Part of a small language model's weights.
Size: 11 layers, width 384, 6 heads of 64, MLP 1536 SiLU, vocabulary 8192.
Architecture: RMSNorm before each block, rotary positions, no biases in attention or MLP, untied embeddings.
MLP neurons of a small language model. Each row is named by its layer, matrix (down: output weights) and neuron, and shows model dimensions 256-383. Each number is 500 + 25 x the weight over its row's rms, rounded and kept within 0 to 999. Numbers have three digits each.
A block is one neuron, or neurons of one layer that tend to fire together. Before each block is what it responds to, as a language model described it from the Wikipedia text at the highest values.

End of a name
L5.down0:503518509498486541490461472490467484505506517524477502473511554542488477515515516529513522544534482477491478493493517508479513490535477496524516502515484492471495495544503503587468458521542543542485493474479488527481499470493476513507544492486518472462520491541544494493523456501529495476513493500503473525478460491554524511502498504507540495545478523524526448525554493492467503526491
L5.down236:481466504482480450477495474514498489494530471504562548491501527483524481472485524475520476545520473531522503520505488493492527472444483509496486508500480503534536452422518507474479511498446491525499486528462528524489539494514531481513487563488487479473498499524515497495493504496520508531517499504476520504471526503501470528451545512500513469509499496499475486518487473505526527496475
L5.down330:470512514483497544491507539532490513519530432524518498492467501507510494467515532490511547507513472489540489457487488505498457467521468479514501508466464523532541516500555501506548527476485512527498471487510501524468528473480499540482498490485494482511501495498495531523495537533504497528460516506518488541459490512483532529483461509507514494500523506465492471537518485441447470498472
L5.down933:526475538505526474497482456501529542520485542523532502518420469498542535499509489546518511468530523529501502485515497530532476513434498514477507483489526491515483474513496513510510509485481493480491505501502502486553504503480494499535567507550528507500479518446475531531558510525490483473504527534475484492522496500472483520491513471517474489481486492450481514541502491500502486497513
L5.down978:502500489491524522468487494523501504530503550493518518451498484521565573512521459474502462522549473489483513489516506498513551480533520480505483503481490485461518481496470502481508516499506511485536480491517492480499477486476486461521512506498532503503505500518536514428514490493512522489493457501517499554511492534520507513524544553501459492481492484503527510540465502498498496544512
L5.down1180:530514468484469499503449504511480475478514487527525510496488481504517491509489518504522534490478464474505547554494527525474478499511485509536493501494472538514493516511504499498503471527538517483538504480500460466483502425517507525500497493495489514515489547510519456488454467526473459430486481531484470545499559526484521521471507531494548478485471513500478519505481491482512491535502
L5.down1330:498518507523534500484489472512498472515477511515504559508497495490475516480543524462497490475527450505511514506528460478495460522498508503502516503518455487465497521512531477534481454539531529487530501477458509541543470510477492508521483498479481475497524451525515510583479498514462507502507514490522507477472496482529503518516485476481493508533509507560461512497464498499524529502508
L5.down1395:499529468575507515487466495479501494470476491505458478497521497503502470500463511488507503483483518506482535461537506478541469496538513480508507458521494493481478488484510442461503507540497510510502512503473455464502539475531497504522498500530495485463449515517505453472468487487508513517532563502522499524521506528499526483515494510479457469502458495454486466475480505498498506509518

Paragraph and heading boundaries
L3.down1:513482472510487493520516550509501467495487555492485453491528533502498474487503485458524492481503491513508504525525478496534502452470542471465514531485483510432496512482540483554487511491545525543511482500527494523478454466489491434569495551520553517513500512493501507497477490516493499485468455484542490503558529477513494476486513520500497481491498514488542485506467484489513503521520
L3.down123:497504524503454504457509515509521471458478524515474508525501463502514499495493470486489495499460481525536512525509480475480547501507535521477535496548466499497484492498528487526523516545489480524482552516471538508481492507527521530522488477499490462513467524518484497533511512465533497524477500530502511488454477559524497490496557515535491504510509507505531524520477541498507519541496
L3.down209:498485502490492489516521477497506498497525507487532481480513470507498538474505479457499515502490516490567481503506484495463571524489506453460527510488490492552504517505504473484506479529490501524514533523499499465530505482513519475498489504492511519465477482500462480501453510477503496518500514523538476526523516538547506523489447501521492479493485516519445486539466530472460500513459
L3.down505:483491498508488485503478438486454521489531516496454485516482493504509499503485525474515434484529517520482516538504517493470481483494485508525505472504500526469466559486523497500539491478517487480472475510520522467482492455466471494497497470488490503480524520528471499523467486528497503464499533496509524534523503542508545520481515534501438479500535537510525504487475486467455482544501
L3.down723:498522458490472477520513485467474503500501514501514506508509485538483517483538496521545509478488530479479493492519471507501522514509504520514516462512459482474486498525441517557495518459506452497538489527488541518532459504503505505525481504510516492515499502472433457526502505475507518473480530549511503467527487506491440483497533495537488489444487487502521477490493486513448510494503
L3.down1131:477507561489514492491486521506524480515487490533513493504513463508504485499506530534477522465518492469527544516509494494525506534531485498491538490490525494509491505530546487533474464464487482510503505496489548484525504495509528498473501486477487528497538478497518494506515510497493516451535479512497501526464496556526489497513518453472503502501491525494552518509552488524529471523526
L3.down1218:531552508468470529479478515552528450501520499464496501493551494510499482515510498511515477498532536493505457513508489493505463498488509495513521473502506435456509509505549458461518467487503510524472511484510530453503520508522474494518558492503495525495523521489488501510512531519521471480486546486471520514542450537448480523508493530505534534517531521528521499495453507535440490559498
L3.down1425:465496525478545480493504475503554521485488476490475517520455474531521528517512502538495504472480504503503506506496444520504512505545462494502519475484516467469476507483495508535528463503463503540520521487452526536453529521545487511488515432494455493519511492545524515473483449484466488507485490533504532517485520532517511558496472532494504494493514498498507489479545508499481445482524

End of name or quote
L3.down524:491547491525511500474458459472525507490507513504484535490514536461535514529494480512514539489482459524486515490463513515504484535522547536520477460464522534516503466520470496474530460509491517532476486496480493477513504503481521498482512533514459521477511553511507544447473500486504481507528477510514506494535509488534507556529484508492506504508471531524540516529510527494489524479535
L3.down565:518477514484468520508456550494509514506493458522470508495516516537510442503487443499494460524500497491521474481489449493504501454489480477540530465508494470529483495458515507494491534506487506476466504501484499486495482515473483491491497475443509521542487530501483498502487500504494473497519483523490475505491467529507467478516562502513527496539501532489462512490478511487522507469531
L3.down578:460483503535479473468459509487528523519507527502503503517481522503524513474512520524487487480481459529498527520483505470517449537490501555435514496497471522498493493503479433511499539476462501514529508537514487527516536489507475567500524530522521507463525549482507530514524503472537468481532573477471488496477527485531490503506483454492484483468493484473445505534539557478478484490489
L3.down935:513500482501466486488500489512517475530495485523540523449556526486496501525474501474548490486435483576455468492474493527529493541479500515533479535509474501514541512531523454498513538486489476512482496482544511490496512501477482534541490532505512494527495452485502465505522470490487528545495508479475478528455496436509519538498507498498496480478515519460499490513505549503460525468481
L3.down1042:492483510511473492440541467485488490502499508497492513523462539466470465483511500508493481496483476511480517495501506511515542527504474515510535453520506482497488535506486519557531521473478537504489485515479474480537445513501476523491516517519500515483510488481521464506509512485493480499477517513534487469523481511522533501507465517444502470493466482505539526518457534451535514542491
L3.down1245:486529526483514538491477515480531517503478485503500471469487492517494516515474524462537477470513481519516471483465523510482467485450459500511512522459523552531502464520493582475507470493502506456466525499535480484513552498518525479517509479494499510473497495501503526501495513490509536478534479524479482505496496508443471535488466519548497573478517491478478491532517497457545489535475
L3.down1316:503520494501447535530503511489498469523488532452494540542528469465488548536519482432529504444515507508492514494465483508527486528494516482460495509533480494540459515514530495458519507511459471518504544492472499505502470553519452489490529503473484490536463507493511501515505470476504479488489494523485525482463467523508517510510507487491515514486444533492482509492481519459475508515468
L3.down1480:542490512496530476466500493514507495488507462474491490526518487472509531503522518511531494515477495489505464479544457472459492465522501477496494484507535467455481441481513545512528531486563456497483475488524512494497509466481504486524499491534521536502533517470512495487500517543511476485502493512484531506525518476502473527496528505534467498519494491465514458481548474491530498488466

Comma after place names
L6.down484:500470519448532494479515528510492495483512501491502515511465513501511435481473455536511478506499524523488549504498488481523479522481543491500488477501441474466531508485525519498535441516516491493501439503465474491473495488476528498500473495486503502483533475520468506513507457451523519509497500490510474486478463514519490485562493514487473475520531464517494467552486517487504515493509

Transitive verb completion
L6.down681:512497510495518536512483490484512502505500478533454475499480516520518524498497502464458469517504517507527488507512531473528535535512510473493476575495513488528500466480509492521464486524515480517475488489516476484510509526511464479532486472504468537499508514524504536546540556493516518523542500454530490504538555471459505501491548459468497500504482493492514492506528495506487510511494

Main verbs in narration
L5.down247:482494505501486512479455545524538485523478481526498478525452510470505523497520504553495555473480504512548492492512500533500500530501514499487513508469532497521488526507534533504506511502508521473495525495505493477481488488473495499501517501519478517474527513505418507578520530493469487457559516523499479459475428484457501471527454511501500505511461527509505516529511529528494517502486
L5.down614:522492496461491542520512524484515531493527479487488493505516510533514504498489491444510496455521508528465485516521516496510491528495524512509508506525515500504486541496489507496475464469503507530507497479541480494538496503490429444531494534545503531510485521505491515507473509532572515498501494498499506495525490466477483485534525484508523508509513517523489517508522489515521517484525
L5.down668:555515506498472500494483507508510463509445505497505508513505478511516469486538458500503488520473487503506496501457538491511480497534526496546478463492526489480515456472481468467490514480553523522508544536466513464511488545495486483533524506500496485489511464489498480476513553499457535488519547507558555512488514474518495480510511511477541484551512533505496530509508483490527547534514
L5.down754:497524486560497477513516472504495493478472484542467508459547520477444498456460501495485559508466511509480516479521505514511552521488506502524535535522446464537498505540478453450501483544552503502516501478569506485491493494513482476511541529487498472469523531469538515507527515481515508464478485470493527541465489504483492541538528428472490504530490506557513497515530496523483491468497
L5.down781:486526483466465460498558510483494501501492480501468447508466499517506483536518496470503509502450513549547522467469513559512491501515474507514531503535485442551505533506514482501474502505486487493522522457503515480504516490497506532517505453551511542463497473481484495479493519445536464501492495534470485510501540492540455507481521480500497519489490497458498476528538503497473517503513
L5.down875:479475487467495476447475520499526515543517523493509488506456501562486472501532500452484465476526525520502494570528507462516511498457506507488478472491461494473491505509510454535452458452524519530490482502517493522484455475502505459499516487553545484491484481517529529508498520538533493561470485493511489490521477523521477510497514508476497515502510550498476523489501466513459500510478
L5.down1011:513519488520516452403519481511477498542483494464528443494498511535487469493514509478484479478522490542500482535522517483485511488499559501494493519494497520516476473479544485498505476477528538499527441521470506523485510492538479488497478504529485497512463483507490523558529521499504489510492491507499507517520486500477492453469515486468503531481549515514548517439468470483469518506499
L5.down1262:511513530469483497498466507538474495493475529508513463505520506465480514528506457503496503508474500502484490488449482508470546452504545508483504499539511490486506494487507546499480485470511505494456453526524508467453484522503456487547507494517527509469499500484493498529487489473471514492514505499506502457525495532546488515496504488523510514495485475499515519512476473529467498525518